From a checkpoint of a small transformer trained on Wikipedia: LayerNorm before each block.
MLP neurons of a small language model. Each row is named by its layer, matrix (down: output weights) and neuron, and shows model dimensions 325-420. Each number is 128 + 24 x the weight over its row's rms, rounded and kept within 0 to 255. Numbers have three digits each.
A block is one neuron, or neurons of one layer that tend to fire together. After each block is what it responds to, as a language model described it from the Wikipedia text at the highest values.

L7.down1144:114092104168138145166142105107108165131126118128110145153108086101140156111135133138123115158160141076105142149122135084132132125114125111141159132124139110115114137126187146128132131133143096116157174110141113115105142117122127135133110112148104096138121149135157150147113107168122126123
Description: Clause-boundary connectives

L4.down203:121124123127157117145133111117143107061138132156158082124094127114151107119158094128101119113134095119156137138179096130122175118151178162150153124111187067081130116125143147121108107167157146153122132127118113163128120130127121135144117090168121149148136104151109110069115099124108135144
L4.down409:108160134151159119157124167149126116191127136143110124105132126117108119124130130151097139137144138151101129138133126099154112154097124110136158113072156092122126134126135131109122146112152134178133107116135125123119095141172155167191106120156154106171146120134150094123127138153096131110
L4.down627:118094138117093134116132176147149122114158088143129141135095082117196144097178188153120108138116109201139117140136117100139141146129145125141133155154154101114125117110110146126122086113144156170132122116109162126155149110115133111159141162171114130126122137100135095118166129130138107144
L4.down636:109108129120132133192111172081111120185140115145135126142146152110128133131082143163154114137151095083118150128133091142155103167166099137138103104129134136125061111107120148145134110100128103088102177164111128112095094141162156113163130118132159139094138121116117140128097110137098136151
L4.down880:127115113126117129127116157113125129153114140165157099086100160098123111101126129120099101124102159150138051069153153161142134150143130130141118115137139135113105113135114141098127107115107155130104127155096140090132129119116137121132162111114164137150095122145151130081127138152154146105
L4.down1263:143106075111097110095132171136189137138122128130123133088157124136165138145103115132133090124131127103126140096146144140163112146127146112120105134159126150104131123090137143097110117144095143167169115138110119143127073096133129147146121136186102144114126151135142172076150178125139119078
L4.down1449:103138157130134146119093107141176109138110117136109124130127107128197145126129100138171202162117115088116176097147127077093102100137091102100129142162066119133156114123084070140147167139170116127120096086100128100095099117123119129147109126120127150110185091178133155159130113109118119113
L4.down2291:095086154098129139159163096128166115131097163130105103098147157135181128126120141113105100107151160102133131115075097139119126121119106134124139140145138101145111113146123159150113124157106127140125131172130120145149125166119116143129145142164130120086107142142084101094096118143103160125
Description: Inner pieces of foreign names

L4.down123:125148133133131092118118122116100135184123101179110120135126122104110126113134125148118101150141091101107117108149099093103133144100111176121090110122094090103091151123182117127123135178146130167143160111135129098114146126103120131103140104148127142081121110137136154108162112159146122161
L4.down1018:151136167136123121102103121095096092226109164129134154120090113131117126165124127141158135141102129110131151140158176082119106158138126104115145113149081105108109152121142114144121082149121108167105150132099153114080138110084129120077136131145148128117109097120163114098152163086106102083
L4.down1040:140113166118069111085112154103142139223118124188110134114078157044096172125132117109140160157130106125081101103169094140118107155149084084127147164134087107122139121144142128112112108113103113170125150106130106118125159126154136128136123138157137132120141167103124124115178138083119131128
L4.down1081:135147085180135158130132106089128118180133142124140121115108100133083146148126146161120106145146121168123166142137151131115095104109134159166145155125146139123129116142139148132125079084128095086116133130085136123103115093134145121059173168120119126089166121136135110134121120147157097144
L4.down1541:132105118167146123120084085097082143123137143127106114135107112144149123097150133180130121106118090135090129159147148118136147132128105111120113134149076112079118117118135123120130105135139125112154091166157123135163111150122163101089126139121177134097147131137112110107163172145114150118
L4.down2236:149116118125113148133126156140167136159154107120135128100139096175094140151162143112141108193136121136115120142070135087158125104097114138131145138119100138100128103152151096101165128091151156144103120119141114117100105126085145087107119081114138131105140119127113146108100096146162105142
L4.down2303:082099071143156151146141081136139173148122154105140171076142142133116119149136126154126161116178133153151153137143139085147087104133147136141138125131140182087114114124106184146176134126112114133172123133110154173136104110115105130139176118142157144140093132154153115134150122132094120114
L4.down2435:134144101173148130124126136119141133177138085136106116140115112076094147148146107112113089145106120110124145100152119107127115122070113109119143156112111201076125118106121164149108104105130090137109143101119118188127075120087099155154145141132114118150116115143141086092140142154124103117
Description: Category head nouns

L7.down2148:103148098150122167136106070111119115141076148125134130139099073152128114156118119109190094114143122118155076095121192127117112132113111123140127130090094179074141104113133151159148101120086065097067141149114134130132115105112102110093141154130133149113071140129113141131141138122109108120
Description: Word just before a name

L10.down2:113129156163125143118114108135090109136121112131120122103134125119142140091092125101120134142139127148140104127145143127139193157106107076157148148164104143137126104146125148137132142128159119143123112117073087138162115131062127122127154145105137146128109210129119121135151119143125133108
L10.down42:138130149129126129093115116134122153149147112141139120131124111130119136167116102178135129177107132122160134101113147130096144090148134090149082105136099124136137139143151095115107153107131127152153129128108112112137115113155111114141134131088109103148165168121125113138129114102138107136
L10.down336:127137094158162141146145151130150095125175143126123130145131147095155097123108143119123160147171098084111114128131126091158105078105159103154140120137151164132153126137139101121089106131096139112148133176099129134115105111093112105199131089098129108151099154151091106142166114154070136144
L10.down382:168124102088153135144092130119170146122117121127169134127116144145137128104105101140099106104127147144101098101143109128100111160140102136099139172157114153138112129130169083133177132168070099111144120129115113128146088111129170134130113134117128127077138147105137094096147115107125123136
L10.down897:134124132102137125127084121129131158081105178126088129160115154127100121114109120128132098111158135099122148122126131117146096115139107143125091158124121113121155141104144145089147100154104125129078127110093122099091117112118126179138130104133147162125123145146161151152113133151145112138
L10.down927:145132158162165108104117107159093154182166133138100132096147127110148125125162134115119095112107128160122118106133168118175143124130159068148154121105185151124157131138086152140161146127140129136107093129141077121115113145118129152116129157099133104125107168129140126110077152133125118113
L10.down995:116107141095103127113125137142112124113100145123122126087147117088134148183088152093109095142077154134134164184169135140092129153105142170151145148129148150102103147138147106141132144156102198118131104125147142184082144127109119095142111121196114121137185114148167121099118108142120119124
L10.down1458:108129157129185163145155130092126123181158121155119151123152141129152116132139146095144132181100118103129111129131128123128125087132173114114124134102147153093066155152111144112140125122129119130139133075108124116127132131132076145095162126196133114140112116127191139144094128119102108089
Description: Article "an" before noun

L7.down1644:107131159166126144095134089160110113130093133107105102149119110124130087096132128136169090112060149141116153118100187120116137131151150139108139136139113106086114148127132125132105172111134133126117129119133119121103152115172147188128164110110170128174117139148162117133145101103142155137
Description: Intro phrase end

L4.down483:148075140088102142098118136130121164149107171170126097119100081115104135151132138118148120082151125152120105091128104157189139138130134135139114093146123111087099143180141168105067146103124154134139125085165132121146140147131150118153145137075160076193120147146139157139112148153156102152
L4.down819:109099094093129089135158110165140072062140119111134134142131122146152064115135164125077138097121134170116131116120116107100133125121133105122129146140138126159115133129101115162134161064082133140134163151165137122101119109136119157138130107165074119122162111115127121115146141132138108146
L4.down869:094157138086172101109130130123172121112110137180131125092157119123140154124115119127122175097115144116146113132122164138136135140117137172064124142088090109116162099147087130151136125104130127107124147132094160110152147141126120153148114135107132098156143128124144118126132143117134144130
L4.down1075:107100081138111088141110113099167163110124096103150130098125160131125163118149105121141068126156123106109101105082090125132111164117119140093147113133119107087154132122131145097148157108139140152169105100112112142098105151103160105135134148118164135129144121121182124128153092133135155103
L4.down1156:141123089136141132083113144134125133153135157122135069124100122099137114149098142141158100111143118084160099103138131160075157115118120139114145133111170122138106127106127101127154137095131119090095103119094144168139094108123158166110106131112142108163157137166116109147119132127135094168
L4.down1336:120078158081112121116116150107150127156108151135091074148133127134108121114147143134147142125155111123167137137075113137150139139151123149160090136152137087139130071132072110110119100179125148098142124096108136132137126118126141132100096137115133127095119136160126133140174131129152140080
L4.down1928:105065127142164110134128149144167074109139184107103095123128083134088104132121103134122119123141101111145128137083109146102134113160091131156143127164154118132173149146141200094123112124143125109131120109136110126126140074152170135120120108119153105115122114206111122139150133124080152120
L4.down2364:102108150142143127110123157129150136095069169097163128108115122149172158124155128156155130092164124057131130146128132153113094132110101125131120134169120101159132147128129133101103122145124144088140114092093134125144124118108157173129090124137116141142157101103139146084155116131130147146
Description: Closing long parentheticals

L10.down102:137100157105112111149094153099103133100114128169100154128111135136120146154138091134134168167085159174089118116143126122110116116112137087136114105126118141073104086149159123123153116136106124122148140147128156155115160061092120155103090103128139106132141135130125174136118139100129088091
L10.down376:134106141104143115164102130109136134105137099144107121122118147148058131124136131098132181120116173171105136117098138135135125079145131098158159150138194130129124131120103126144087124143171090136129154118159095148112130054137127149132107148139164113152126135136147179108105106151117165089
L10.down584:118135132137118085145103098155117167131136121171166107119143100095144173130110131106136137157124140122087127157129128170150139096133107128086136121062123136123130123147134114142104130136164165141128160131085111136115137125148195112144079106100122100135106124092137128152115124138130186065
L10.down1108:109117122156155102146123137099149128071141138129135108140197141129172108140126152147126102106072139142096121110156071152138150105128073126120136155136147122151106140110165148154134071142109127144140189146134115120203149098110118132132098131154121137093125103178152145128107111122144160125
L10.down1412:122115112123158147124148126123143166151131145128150158121150148143128123137085142133147164165081106168131119118134149109143114128148142177129183149109098130165089096118147131129157155102145161148097141152162062152099144119135135165135116137130153148127106113116187148170118136135150118090
L10.down2385:126064137154101107158116167105144124144137121096120144127079098123125131105146082089114088151110168110112189131092142164123120147086139111132156116161115112141146157151137106133146121162112124169118148179119116113096139141116122161134128128122105159160093112129161112100120105133139139114
L10.down2390:109131158131137103148135105100109136126143153093178110149147143144118125142089133144132077123140131114071153159101129121145131145125125110145114116200065131140187116139190137139175135139116156097088131101129137139124115132174101131129094132116137074121080101130128143107131134157140095141
L10.down2536:162148128181098121097115140120173047114125116111133108068178150129131119113092107118129131123081130099098115093133161134120130154111127127123127140123131124132104094149139104151150148126112098146139102139166112115116107148124156156056144157151131160129158132133147121129105125076115151155
Description: Small count words

L4.down438:163144085130144127137178111123111139123121153150109174120149143120112106145126116080156136073114154142158163135137154118124170126094100120185122161154134111101127139109127159192154146124156116130138126101125099151117141106092100116123165137084144119146146185115131142153115155105143153112
L4.down1037:123149172150143114140153110089144104128146138126153135127125123131115135101158173121159094103122150145104162145149111118115092093110123123094135123118099134145086091127111122106116134157150109115143176111155130094134169100099092090182111110153126119084155102148098140100141127150144121163
L4.down1528:103117146135111101114095114111160136159161133119118128148101115103126140124114085135175119118112154055130123110126177134137137197131105121111148100118151170126176105091102161167158182116135104126082090166155121195107138129076072111104128094147094154126108141104118126120102085118107112138
L4.down1559:104145128134135134152127127103110109102165119126134116129117135133107132117121105122168162100139190134107167152129102095127131110112108139132129157101119094151142161128121119132132119135127150131171113177122121112121122141164116093097133068109141140109156119134137123089108162183125150144
L4.down1984:088128175171170124102123142126104168152139119072134149128112118072138108110164106139125152136116138123133125111152087142184121115141120097133111124117111139114151130118104102109097132124155169105108135161121128149103092181159143128119130102116116152134134120116145126150129116156134116076
L4.down1996:151140173116150158114143147110155111129145144111114105150155130096077138119143146114141134144126129145126154159114100124165094143106106140131144097184150100098123137099146144152105133148142168107129142083136093102118115128153159131162151116146118118143115149138111090132127141098197125148
L4.down2066:146141118114100098096162117166140099150104122082110104113172131057137111184131145074123131148141134121130152100135172157120106134092181133085135138113095169118133153090163120090157153120093128122079128138150140119121130140089125131134132104100159104094173167112097097144171154138168166120
L4.down2169:100102100130147168087163143104120115112156099104152133111112130113113085111150090117142146104086125106138132106186153146137156126131101115119116083141102114130131120119148141108117116159077122152125160155102154160152104130159090163118140094149135140122145109112116124089150123127113130107
Description: Ch word-start fragments

L4.down343:128104157127138091121113138122159154071089138077135133104103117114110129118168112133192119101120115104109148163139145151107149120128065101090138156121100138111113142118099117093119137117111098071127104082132137113127116114110141128159145163148113174152138158110101162145108118111130171164
L4.down374:145120115142130134119137150135129152085147110128113103120090130114145125145134109130123117106120137083106182161118087147139110095126080153084117114123141146115142128104139106116057133142167153180129102173158137136176128110115140136108155156132136134113145138113123146099145170135148129160
L4.down533:149093147135137135108164156134141107139118098096108109136145126130106128111117108086101126155124160098118065139117162138116115121097112109082097114141140162177101065130147137082124152144116131155140098093120116126158123128097127161120159153145120125108161155138119105128147065118122137127
L4.down894:152123115130139155146145126132154113130058076129131108144081183127116128090108146132103136145136113152158131105122142170123063153170105132107104111126143145087139119158096168143085167143151147048118114080100107123139083104108134175128150124140099116139135147134108142107136147146107111114
L4.down1025:169126137170136134141092115151109098127091153115113114137097177118112150109115124131155151133135134124160132102109136146109120142137148099137088176115165120144167131142134114130147135137107132157087099119110132128091109069133172112160138169158096127161135142133123133133110200112129104113
L4.down1694:092130122111118110101115160114127168154134103130086110128096114151106158100131142125139076121145157156161121154122182141138130068130128103079124089107124124134161127136123136139144155169116126136136116116132124133115089133129111136130076090160143153089141114110112125115131134138164133101
L4.down1714:123154103118125109139107097128108150129127109115102113079159132157123118173148172141098118138081131161084161152133100119124095105149174137149102127100151147094145171122135101121128160114133135132138068099133120147111133048142105140157097121144166161136123144139134142138095125133149124142
L4.down1736:165137158105136131130136137118141133106129130087129125145129129129104148125089161119089122126132111134125093138107143121120129146140131073134139104181140167130120097136169134135119157121135129126118129138125106141161113124119151137096098143160119144098109159114121088095128141136162129140
Description: Quantity numbers in prose

L4.down441:176135123115090146112174089108127108106131140157103127087133111148135100137080139093181134089136128125095138051153125099143145067117096110121139126103148118120138052130172110125085138153108131154139120120106108128117182100088132108154151140091110111144104104113158147148135074164126140137
L4.down477:126125107132117175089133093178149167165135159091106123101110133142101136111151149107176167124156141156125131121126159132158134116144158141111120143125155147130119175139104139129160149123110119145114127113098111123160155122122157115112103127123133146151131118105146150190135154085144094152
L4.down699:158115133119119121114140098096128107100095134122157179110139122157091109113135139143139150122113133134127125145159096068137157113135170113106142085124126146114089085134082152125146155114090153123128146109101148173170152125111140113143133126123105130156104141126132089154113124115114138148
L4.down1086:097134119143131110111120101130166088131144173143123095124117116155138113117133124105143157089147128093137105127194118160144178147152146193138118118110133117106109133106086104140129136160139181160127115135114141145113113155144140137154166098113127115118082079136155144118169121101150130174
L4.down1318:129155123146089110121124130119139130119092174150161168120108142172123112118130139126148158131130099134107153131121143158141164149139141107116135156146124105121112111115092179163157125110146148121123110114153113114101128132104134146158133127131096139102130124160135122122116099160117111121
L4.down1856:136132131174094170112126113119136111080127154117155098112154125111140138072137135104134141143157095105152135138139129127162142076124134079177102128179122122125124107096121134109104106099121165119096089094121087117126109116118136135116147121128143119147122136100121079114140156132113113109
L4.down2156:141122141162120138086115119128128096120115140112118116105138080159145113129099089145116134100099100113130157163171156100112138074138166105183133145125109141150131097145123134104133075105121128100132127129153109120161115068168097148112122144093151112147090121116161105120148102114119145121
L4.down2223:116101157108139095128138114130132158095118120096201140109122134133129108133141127072166140152164095095130150094165117180155133139102122137143124149081145118136110101116112185139134144127135137141140177156107183138160144084129152159120137132105153172181080133107183110126139178132118111148
Description: Final token of dates

L10.down468:125144141106105164137130137061134126097133131110152141127130123125140122123140164117129147124143132150117136150142113130087118089130136113097125126168137117144114153127111114103121132079149096195147120111129150095094120162121112156128122140133077128137149136109157174135146158164123150137
L10.down1013:121137090086125120144110104145131116085160180144121141097125124102143116119115142140133094185125154109143103182144084117108128134129119168109087139151123134112113116102114119102144129108172116139132185092127166075102132130093127102121149088118106108098094158100125120115144149111127145078
L10.down1293:143082115119144110181115105111135143072136162140115141114096110151121117122149103163162174137131106155173107123128139098127162131134103142098185150093158096150139132142115174107089163106140159106133107122118159127114104141112083113137139116172090136132141136142134137080118120118162142103
L10.down1385:088132126117107146139135115165135151094146099081135134120154114126113099100120163146143127136179089147110117147132076142115076124092121097126136141108102128107174143142091132112149100136102077117087148140115151144164177138116141131125092137166126166095155159151107128118128128148110132161
L10.down1797:123104129130102138138130148093138103223130147135117106117119155092094155126100128144136133135096148152163101096126151088156135118074153103124115164110084160111175112116164118104115106100156163118134150145106167129106156155108133121167127182120145119088084192156177089146146149112085123137
L10.down2042:109090127103133135139154150087100099142089087123153123120095126121131170154127118121164075110146124082128110138135128125124126158124095169134133148097147127132131130125095171119169085126158101146156113101129098152152100107125144138145129081084103145131136127146087118171112138150106120124
L10.down2083:094148172129127143141175137119143185088099119136097116128133115113114116094112113126147096110143125140117181099140109133139170129101079131109114153070125143097136128145078119137132119151115161123103120101097092135126109124131133144093179114120126136144095120141128182153093143103107127119
L10.down2417:090152116067130133117125109121094107103132120126116079107118154138099088137074143164131151125097121142103139163111125158163108119091133087153107159111113142148132135113164167110135139115139092106132162169148129132118091139117138127098097095130116106088100109097112115157141121108152120100
Description: End of name/number fields

L10.down738:118132138154146163159142154068098145151150123110073094116097117133142133150146125130102088128148118125090114134099168154173143102144129158148133135160136125105167162104153130124134137157090121132121104110089153123162104103108138156132096163144119137096114112133120146114123133150141158138
L10.down756:149119162114148154146111121138143128157126148126146099109162168114135129118154139166119162154109132144122090113134126127103083132117127109136125143197102101129142118108128136127183173147108109086124156148143162134148132103127145105123122099107145155134163092112173114066132095144109098081
L10.down968:150127133112144163110147101151133110121097112095134101119113109112131136125145102116124094145090080141122119149120134142092116102092131168134135127138128159078102151138124146151110202126079127122134118125123136165142125159159130157144112181129151080129122138137127105118135099133123118099
L10.down1087:120121166129153101108135127121149091124135172152066134154128133124134142109114071102143117104099096134061165102118150091104163127115097152138146132132097137138086170146115107142111154120153081151131124150108105178101096054182159176127132102120110108126104105127123124161108158116102115163
L10.down1370:176117124126155163049073124143124112127172144129137092121116166141110124088148158154145141155111090154131145102111126135076137102108141099164113131094185129105151127141100110115169107106132112118141099112135168103127118159130134100118117126093143086143164108129120068177113163105129138140
L10.down1609:101108133142130137079139128147142111076104164152131111124125175135136155154151135134117176145105154097131111133138144142171106116173135108137127108166139116149091140097137115109087114138103100132160102136100130162141106169130157123171113090123125104105139121084102107120121156101136158139
L10.down1811:119123136135143126149079123137126141161146076094129133112104115166128138136146079117161105130148099144125138103147147131095153127148113113099167128134169139120119118135148123176084109167119096148122177163129135159079109102116118128124143104153168160125111147099132164139129132175131115146
L10.down2036:112119141140097120123110135121134143173108126162105124142143106116112158068129120145113118131103100162145088116121203110077123100102131212128132115161109122116136123115127132169118126126128118115127112065098169113151126109148135096157089145147093126090117150125121140088135125118151108126
Description: Introductory phrase end

L7.down946:138149091139147118106084094127146170144127107103148138119133123174138126124140117122120112122099121163171124110116151101145138117087087090117110137141138136135095137124149144152126085095097142157114163118126127155145163125125126174157182089092116114161094124153153129097134112133147112086
Description: Completed proper-name endings

L4.down151:129127103087108131140145116146161122126131112120138138126158129150192122097146134143176114118135150135100112154079124110158116118138101092139105147138113114124117156171108127146128102146095105158147148151158129130151148068120109125147134145135133103147164100086113116149119147120156126125
L4.down827:114080118132185104072151107092123121154149144118149118120114128151133071120138120139154140169104118179163101166114091091134114117149079129101153154142094134111095120101089140114144141110149134074118145131167123086130111123086108135154133102090159112137116116135159122178164133145172102116
L4.down1309:127138125155136111145132123145133069116106159125166117126123146146202151150121127153126102161138111093148149156095101097152161136139150150129097153138160139117137178139151164125134128123157115097157115144130123143101142092097137127096138121147109112114165101124149170117151141120179121108
L4.down1343:077175076087119101129103107134088178163161150116124156159149090176108107150125126147125154131143134127133144125128088130117112106095129185117127107129104093108127143124099143140147089122112105114126154164126185108115080109132136103146112097114166147173128176136138104104138096133122087125
L4.down1372:138138127118127105103099179156172160102150090115109137090109159129071115115092139126136134091154133146165121123102096103131142119086135134173145093133096138131157109100127100143160145144146101114102133134158136138116129149108112178090113127140131135123137160114127145115113096152147185138
L4.down1771:136125124146166151115136135177139116175115131135124146106161148108149095129114095188118118144142153165168154129114093123110124093090123158182112106115123094130106100112115131119121146111131120109134166139177173106091172104121129130117145145128116128118180125170136124122126121134126102116
L4.down2240:121130137182141114093166116099127107085121158065140140167128172110125098119126127085163120123113082116143148134149132144122089123177101147156133141124121129118135141145146107109153118142071133110151174093155180135114162120143100089127155162113165109089141133161140104134117163147114132132
L4.down2552:132072138118106069100119120112158122108146118103193141125162128112113121118113127106123125145123125135113157119113128146122119138163083088111111124092139154163140120142148130131117154148077148125118146149131146147125118127104111131146142152115094097140151122130107087125139126174167075161
Description: Country name completion

L10.down200:127158135123124129088107133128131129116093163109116111122086138073124162132139116119135187130104082118126146124103101142151127141061152144163122130132164169117091129157133126131137122133119154169112128153109087154097133154085129123158183129117113142096133152150143153126129147179139104146
L10.down548:154100133144124104119117151158158126089126126151121096116118125108081132109133120171128074155149107118130165114128129129163089105112095146149103123108160119074131103120099150098119124101123107164120125170182147129129134104120135121136135108108141092121121153132095145139120093130121169141
L10.down1188:149117145135131176127164148105124079160149083111133147108139120126112137151131145167109108093154204115144109118128114147137081143132155168073153185117152116125129138152100147143169119108107111155122128121111117105146147167134162088165134121115113117139145117106148101158106138123152124166
L10.down1715:133151135116124119129089074103177160113104120135089113135087154111118094147155119165114148141163139088138150116156092128145115102101133167132096171156151101137127191123086180160104150097143132083176112082109100110109076134116161125139113153119129171084134119097130101120093129147104123127
L10.down1737:152178113112139113107152107102112129118165103096109090144143117130105111153152158119148137094139148125147159092123121126109133159090136144110161128124145160200132094143112169135104126149171161118127132145113084141172156113097118128099122175188113086181108123146128129168119127147154120101
L10.down1999:129163138142163115148167122096183134164135109146155143110124126117106079121119148072157142085159161121171136106151119129065131145096148146125119120121169081185139100132121112161136112178114161101114140131135159124146136135126149120144110133102123104080166127102097064104127131168117115130
L10.down2188:100145162118165130110116115134151100132160091131178118139155134086108133149122161144087120118147131108114162158146086145178124118098125121114150142152100097145167095131124166172144156166112121108098127154112098061129127150121131124088158110117087123192118095152102141163103169112125149108
L10.down2247:133156130084116145097132101140098143162131128132112152130103162128162088168133088172144170137158114136081130114145097140152124122170106170143112125108097112113145158116143151112092174090122115127142132115124096140128120129080125139108154166130130164101104105132116153111172134146096143131
Description: Punctuation inside numbers

L7.down1557:130082108069102102159097060148106113097123119115137120149120129071122157139110108156144093133117114111136113145114123094130094131120127103140138140138104143150123119104095133146105119136103089137128112121138100150114115147149126138152134145170106129104144172132107121127138121113103175175
Description: End of list entries

L7.down522:155127134170119137113095146134152106124111111134152083118103155115078187132104146131114098120130120087121083166141144117130118118112137143136131138128092139112175096122123100122121121161211123141110173132185120124144105109143133118136141119132127138135144142132113130153124130147124137108
Description: Leading digits of numbers